Weights of a small transformer language model: attention and MLP in parallel.
MLP neurons of a small language model. Each row is named by its layer, matrix (up: input weights; down: output weights) and neuron, and shows model dimensions 96-351. Each number is 500 + 50 x the weight over its row's rms, rounded and kept within 0 to 999. Numbers have three digits each.
After each neuron's rows, "fires on" lists the tokens most often at its 100 highest values on Wikipedia text that the model never trained on.

L3.up1203:434425520432527527538478455361427487528539618483474488456447482496477500482502523591468475420537507494519428532461371433439464629572501484497558504484561561502511508503469521466560458516534570481464487493490482563506485535508471527396580521559508585477463442494534480524630570587510460592527541593581478441511464461471555536610445508551519520507520452474488543491480422476570465524562474428452562505449513513526500428474542534436499504501553589483571543411530399412495468451463574574566487523466518409544436425457635482536551441538449435472523510477467552501580456499512494573431454421466423416529410477440525516382457471538424498487486493556454519443430438536433458471494530482427544511459521572523448522512574516449434428531552500519520628398556486485548487490549500
L3.down1203:540473455547539434461560602520404560558486359481514474488506530450483496470515490453550364545573528544478377479447570517499418529530491535542546507497535492461533564500503447462493498530506521385474516444557468471501519530482480563412520486563444490566484418560485487631453482470549503526456480518434490472494482491417531525528527542533506439467448526537508497540467554435497579455421510468523416439461436406464499515436527451515463494475560471521393468556476532481456554528578504495507514486503504554453485528523460446474531545396553440510440583405518527425470550514402490538475554533507488554555582525526456509583621413459456483486527582501490436557548596465572505563602533522498456552444567514490499407574397477402559586454478458475458609486478526620410528541481545
fires on: "| ", ".", "d", "et", "ers ", "ther"

L3.up329:534517495459557456515546525554552505421597562486525549538485550496435416488486490583552523531501543410502576614447434389475452496504566472461523448512554567411577536519403437508459540544489494543442455542520464516606488488500385529550456422581404517530526549484509434423557536591543492490509576507595450495430450477484523450501492481564532502485405506527507482453490549385506425467527560467493454465560442520436524444481575569512434559526470565516505434498512484524599458597554440541534575517448482468529478511481403551594401466455416496395519569500479485487519598443554459516440471505523469470447466485410551547545558386458428465435441435456488547490544518471508559502479371627499531532453523500506534529494527546485486538571430479453550516432545528533643467488515537
L3.down329:488496495480490570467559544405459523517478504486551460479477579424492455586575451483464485510504544521523550519508417488493562535492504497446494529452511476487468498549536507473525408489440416493402486452513485471399617534569508568410486586532484534483528543573604551489413532506541513466423541535526416459384529533427444443529483460523450480593458459484542515495488464440495529467566509423447461514523625513438546528452505504519449382562493499513531537632612681471475505382529484456451382413548509491557533505545503485410546537538510490634512461528491469447545523534408496597531372493537502520498499551600492538447574479620480510427490520501572466553491534576484430464499508495533404479530544469417478540622425462494475550465487594462511525388580492464540567484497561
fires on: "| ", "with ", "by "

L6.up1201:556470515490542528535443401478505482453474518453460508548456476454441541507557461509388507511466435439442494487538461539389541527453494459452521544481573470488481486552579646392606484542467488568600500513511539439630448499475546506489478530559561442402562454472485437562473471483476550534436470484515541566543485505446504576454469507463481435592465507477447575502449496435507477496474498479482572594429466506610428509400544444398494462484457470534496512452536478470439568519461596557549511581479434482514452542485448519551527510586526402522560490480502487457494546544567448478445523565544477513455452445449447529474473493517588521431528632538452528469489504527499490474516480499533538476471538445502582479579488469502499484461434413568448572540440507524514549500598557
L6.down1201:409448465493505467461461521486421455490624582448491542378545523565478557515435554455458571549562534467455454587518540533617523478365539540490476519511469477526480585631496488540422470465469538478512448513544431437468411467563561586475476551479574572507479512504557521460551479542576463529580420405484415545574492492523482484539512406525475474492437522615599541484442503477529523528548586520557473450545561495511541518523525488536476489520522397512566443442495513541578388485501514519400457453496503519455430505475561545516490525442523439563520481465486452429576558584464490451567492516476571554488536518558448473458500396443477553448573441462486505549451492523464582497502526460538535529424496355559464429536554488494472514422538467519477575522559450465454433497464521
fires on: "'", "ati", "Ra", "R"

L3.up1269:506540441503530445551531509518485479574508457533421443545572468435533553515634461515508541582450473363527414470463517518567473499448508517566510422492447570486476459413523433475513494534469497436512545522482519519506444516532559507495511457546405528617550515508498359438466468471412442494482446376512583497462469494562503447467585489513556568515488437463507474471522483542486463431413438470590412539570409473396479547512576502516496561496475454565449454450500500404582524492450582408499490495569496442471538615544444560475516556512556502512584551559516490510382604410416405449462455508508501493561573533606599460453544450486490473348481477567516444499532512482538475590483523518497536490542496480481496550473539593522401509551481489409516563541518465475518471473454445
L3.down1269:532506566475582482500474529509524507535519472431519461432597438563490482536546514481426502455577465534578547460474456444490428492498544495452501481451497528498504538646607364470645435498495605569508489611574505482525570492450474492490463488452466565479470561411611531515464493425472479427524521467609509408583562607435568416451397585441494470535438591413455555463529493486462423558511476432463493550498428475486442487482517457482590563562493500549540463502527508455477503403464449480448580519569534544378559585524571460535518432533391465455489570446536479527553515421437472495449441436490517446569436515520429532528504573526517551451449538493485510471523390523497534542538478561476560486481497515499461558532470435563535472478482523529532481514446515368575570446573512
fires on: "j", "J", "- ", "199", "197", "ar"

L6.up370:606530393561516491517515360565471441464442582526472522507488469419532565500581520512446471490547551434449565546482598628490568446574544491536484537514479553529437477514469566494532508500428518455555479486536536516501540481434575512453510501460453560561526470535531434556527548458521510549421461485536536482460492424572483489452506447511525460553466453522560532472512506514492418501514424565559407499536538395542544461495422475473566553618574451590473559524580457506470433433453512476538518535481427576479526519568457632444421617458501552437476629461486534503567467561426459538533470491530513468499564597432515542575475483532606581492489478475538447458503503537611478490404555562456511499578488481557543531569521614571504442482468439537500528480422464513508506550434447
L6.down370:505473459548412519439513478503513564552546605484573499517435478547618404528521564522436500575439560560570537515433429526516466457500479536487535590427464482467428460568474468501458564549499564394459527512571590563433492554437420530385528490400451475442408463427523537517527542508591541457469387450570510485474575535477536562622507458514568573472476440516557526497482508447463466546470536455549459602560468498435505552558514413460496567543548578456571486482568494574512491487426556454526552609513396471481445466478476510364477624473489516539508500511422513488488441555442480542434412596397527479612445477528453443464453525455488471523458479558395511529498460533474474424457476543434381502499538455517527542558447483552404431560425527564530495520466413502594462422559537
fires on: "in ", "-", "his ", "s ", "\n", "|"

L3.up820:565456564513502526501434465512525468479462598491515419473514528496464501557528517548491454591428494476570511414564445463515435523562476442535529386610404552404560491485484425553521369467529442514415492465647436581527485579575488509618566524534546535482512518558514473432503536565527491472492499529589522549563511541564508569502523518522441531474462516500490483522390509413450545538412478481526627470564455431528636537420523513440449475462471387523501589565453586550525490515476485458507578447451493567515471421468460522375464530480517609580562474464505534526507476562513455452492484475421489572541563400501464522468407523514521424492494368460550484477475442458554430555518476394465415570589475502474440463469599556494544501505472529483491532588488523482512543446495472
L3.down820:474516447483487565488479562521511613521513585547523546550557501546412526540472354467424536545490457562514559420513528518468473443529436495481552496514433435405428541505574575509501536528508510574466455493454503471498595455518543426531550530434447552426618503438480440463445539443565438579549500499503456481558436588572477445563442447553464461444554490457630412504461476499529579521548487508481494466574554481471506448569549552510491567483536514539439462517548530484522466487496494492443454554490545518538516494473478502495391551469540528459508484511508489508498543461389604455472490457484517457533513539529366546375504473522482380435553514543462531476522456441561486461533466514563513508441462507490537529427399460611508519418392512526546524458541558398442489540519517
fires on: ". ", "; ", ": ", "vi"

L3.up1535:559394459459521493405477504473533463518494536486545502551430589572466459503541584481579503519541540550444467553510501491430482529543494458573483512511491543549531499617524537532527395557500580392555476507521539529465528578505440506520428546440381445474467482531442509477527537462559583450455492453576406520538540575559471426458606445494414486469452480462427551469458497553483436341481504530462569457449458511463521491531546553515435480427436507604491498470464427552374529478542521410408603417506516502502448469421460503456444554480453481447511464553482469478543524555450567459392595519512449514529495465604503524617581483471463519441474481516465528473484459489542462531454465416481469430529502503565479523499538487467483487597505469555547464493442497584472632484472505
L3.down1535:574471511525513498439478512498508553533478528430422492471539432506511448555567532420542469457520532486546553489502456538531521506527597444518477557610454347492482572465483467491512426479497437542459552544585492526518525389402513435458439537484498479484503546477523477474622584471496501537589551454528524561445482455478455463502547602443490545462443495515515451411593502428417541521444587517460533475479479426534548501516491532452542488464506499554433429582534528536541552539481527466430425540572547520542493533450475505455359522541466567524455467535544532501506498452604518567539493469498602515544413470587535506482510539518468500434445611484518453480499525527492443439482439391515422514602500519499484533567427434436555426513540462511513567509563545495511476479422344
fires on: ") ", "- ", "ac", "e", "et", "place "

L3.up1607:529492468501455598470505498556492468496515495545502455547571473443570568479520420407479509503431422519457449465497503575515534557522516466524515470488412495513558482517564466508494505482458515529484495512680487519431531411547523507473545553436520514574438512477418438467623505457484547534436391540497419526565493500520498479466492614476508631533470512524502540472410482480522555496478490491533492581592462553495528489518484539474485569495465541509302496472541548487404576496484446445401456412514499458560502514517480464531441466518522534568455503422434509496507536428452508513513506463618568471451442553537507521488546418425508449586604534467504472619530526458561568487529471508519514494379475501520492596465539595488452549546471475465482520499474451543644459576505444
L3.down1607:548431549535441569540396528425473503471544487543611520488443531593511506498463535551533530470526599462578535484503529505452482500510521482499472439462583497525568480488479480489529441540523494474498536496460559497548519453444397469560493516419498524510505484487526437438532448496579469387500562495529517505530456519557485560517559546439531548559420498466511464429511499542455526436461460495473471451496516440441464500508452537414543487458528542530576469503578450501531435443484478497624568453465451447477469520567462434338524583463438433480547454592553466562454491489526527481552462525549442566472510491584405473429504466507519470463364514564507541366536378623516477517543446441479580399539455435521505565541518501507487496514441522560548535501380536490413518536569562
fires on: "of ", "\n\n", "t", "- ", "is", "199"

L3.up648:548550508516586472488480524438407439549359554592530609465511494468513488457468438542472565512504465537510488430469498507450557501475486539523484414544514515514484470486428471557449511501473434474444437454506425551565414567524471445394510456519476467485510546522565406481467460482449481521492557546554522469553533459534541529525586481589516468554504503577577509567494568442526631488528400452524544494490491430494502546527444518464594420497576457517552478516503562503468554434429527445455541450450461527462468457505497458571423522501519483440491576449504501521539517580484533498548527456468515472530536428515489555407383561500561504454517504531541584508473519534431549536559598531501542499533526507527511540493437523496446521365420608600525529515509551506498465510403532
L3.down648:592520449484502512621513450494438523493484557562578530495409528486516507452472519565431524499513494436601458421513424540560548502557499588458576498621511462457431544495503436521522537455514437549515524515389556510508443517407579485506477496447554590536493465447476555509500482471516455486469526478472523528519499633540529519534511493456472433558523553393447481431472485464410538517442567480495492588530562426544532470558523534535507502462495596449530426520591485541587526501451507611473413479519538508486517461497534466528481472514554569460559417489459419607573499363501600491533396528565437466446456573542577539539536555460523449498509671506439498468411508524453492472516526415560508483525513521521531512421495553524493499477521559396472522497458516464514508432494599
fires on: "(", "ia ", "as ", ": ", "| ", "; "

L5.up1745:486472524495430496488625577510370414486494480548486562468539552487535521478574443448456476508463453518514559492384505452497546562506556509483483467516447568479489515486358508545484492555453486542579475414520462524428533559546573511568527457520446406475505477555559539450540393503456468515395597500551582536456437457474634486473489445513465450534458453429537499495465572543564527534559499527498502531540430454372499533533497538514536525592490481477461493575392463562433517521630561538552549466419552470617539561554463543570467481481541447525515559456585438568435568456480559614556637584540474523419513536506498513490430412564442469548495525495462566501504459461543506508588556594530510460559561506494522423472461463547532482454462442443607446465489449532537402553571524
L5.down1745:508484507569512573525545460544501544476494485509470455470474472467438477523527510467449556546548566436502542470494456434491541469540529489473505525588511564618455537578589426536522495451469547495437464496506509415524381498422437524504378556546538518475593519529545430478491488560566487458504446574436309524539503450483538523435403489440497551493524521507513432529465448519543465457541527558510464532405599504564479563510577506369426510454488470525500464484413486558475529596517529461427506504629448524548476554503572390533552588495482557578568424532447491494522456451542536481449496510528492527605492620536575467541538527501554520360510492488521437455430386524475500476478565476372446558482509484480461452474483560395462584419436576558513501492484573470402520506443445
fires on: ", ", ".", "of ", "| "

L3.up943:519432449453482449504506426485529536440462572513460574589509572535493465449475490466515567447452555501425503484436455593498515475563522581480532432538470552496566474533428439556571433622539523484431404429539494552413496386430509399566462549543400532507547452599450412463467496478494514480468476485506535484469566451599447452502491458471575478408480463481513535491478465409502597450476444500404473530513448514457544513559532528432510455469500514524461462485416516489580477552484500471569461604498489504494461518513446520501546415426403479484479522547604493528455570483473423552544524608485398472572509536389445525494410549449569546455448566460569507456466459418511471479569466557561504526498438519500551489353551501529419622510491497521497565492441467524497492519450566
L3.down943:516498503524515586471484560455631536550472533516545493540431498486465561471432522531467509532487483519559419475453431532424484551573567454574469467457527448535542443468592637515465573455554492456598473578512487420499500524499477596536489453558523457497539531520509516460477491505543540478459523536522443576415528551514435538485408486509531466603443561473501482505418415473429476440516459521437499522533469445481410410458505481488509567571527504496478524461426574412415608458439414534552486423555464518493437544465569572526521466533495583522558524478455510460537513504455469551555563471566488535441549485533566541546465502547392502514478460523530537457541507535526480519459424489483454500600544510482472555569514480530556595476460476422526476487545477475518551518452513
fires on: "| ", "il", "it", "el", "the ", "lat"

L6.up702:545460458474458437564611496494505458417454444576587470539463522541495427467550531467431498558570547429496490499488476578563465476516556466553440459494521485415503536397472451441498425514573510423535518442539616510640527553477452442493532487513524458548447440480483550513440438517510577508506513475508531536493557461513528562431569558476436432493570534440537528453481556591426391501499526440504428416556433508501484509516526513491432480459483475511539508491539471478510488482483511554532384564524351508389540515519495608369453454536486509531409505457564574529483528457434478501504551591450504414483559478509466431562463423539516538464524445571586526441465527485548545562454629462481483494486509467462474521530595522605504549449485460482427455464530482536500554496518547
L6.down702:543519579436478460432554422527532592527490532543520591451423450571563518449525459579501483449516537596580505471545496537591502496446489481564521454531524479410473475538615467517490487438423509410428518508548483458455462485449486490456511482502516414486522436417459495498526588482504479368503411462475523586423543461415377490419558541507515487474551533454610453471509514509502574488522513462474526527518521424559477465474570404464458508508474509601539442505552523481537533436494529502534509574508531473485490541539397554511543534538578477537464687439555540469464546464527495509560501515477559507534598624544460459477523548443484504482451486495473419591520552491509470465571530491464594606537475458561577559571451448542504445500542483568446460518508463448494454472516469
fires on: "P", "\n"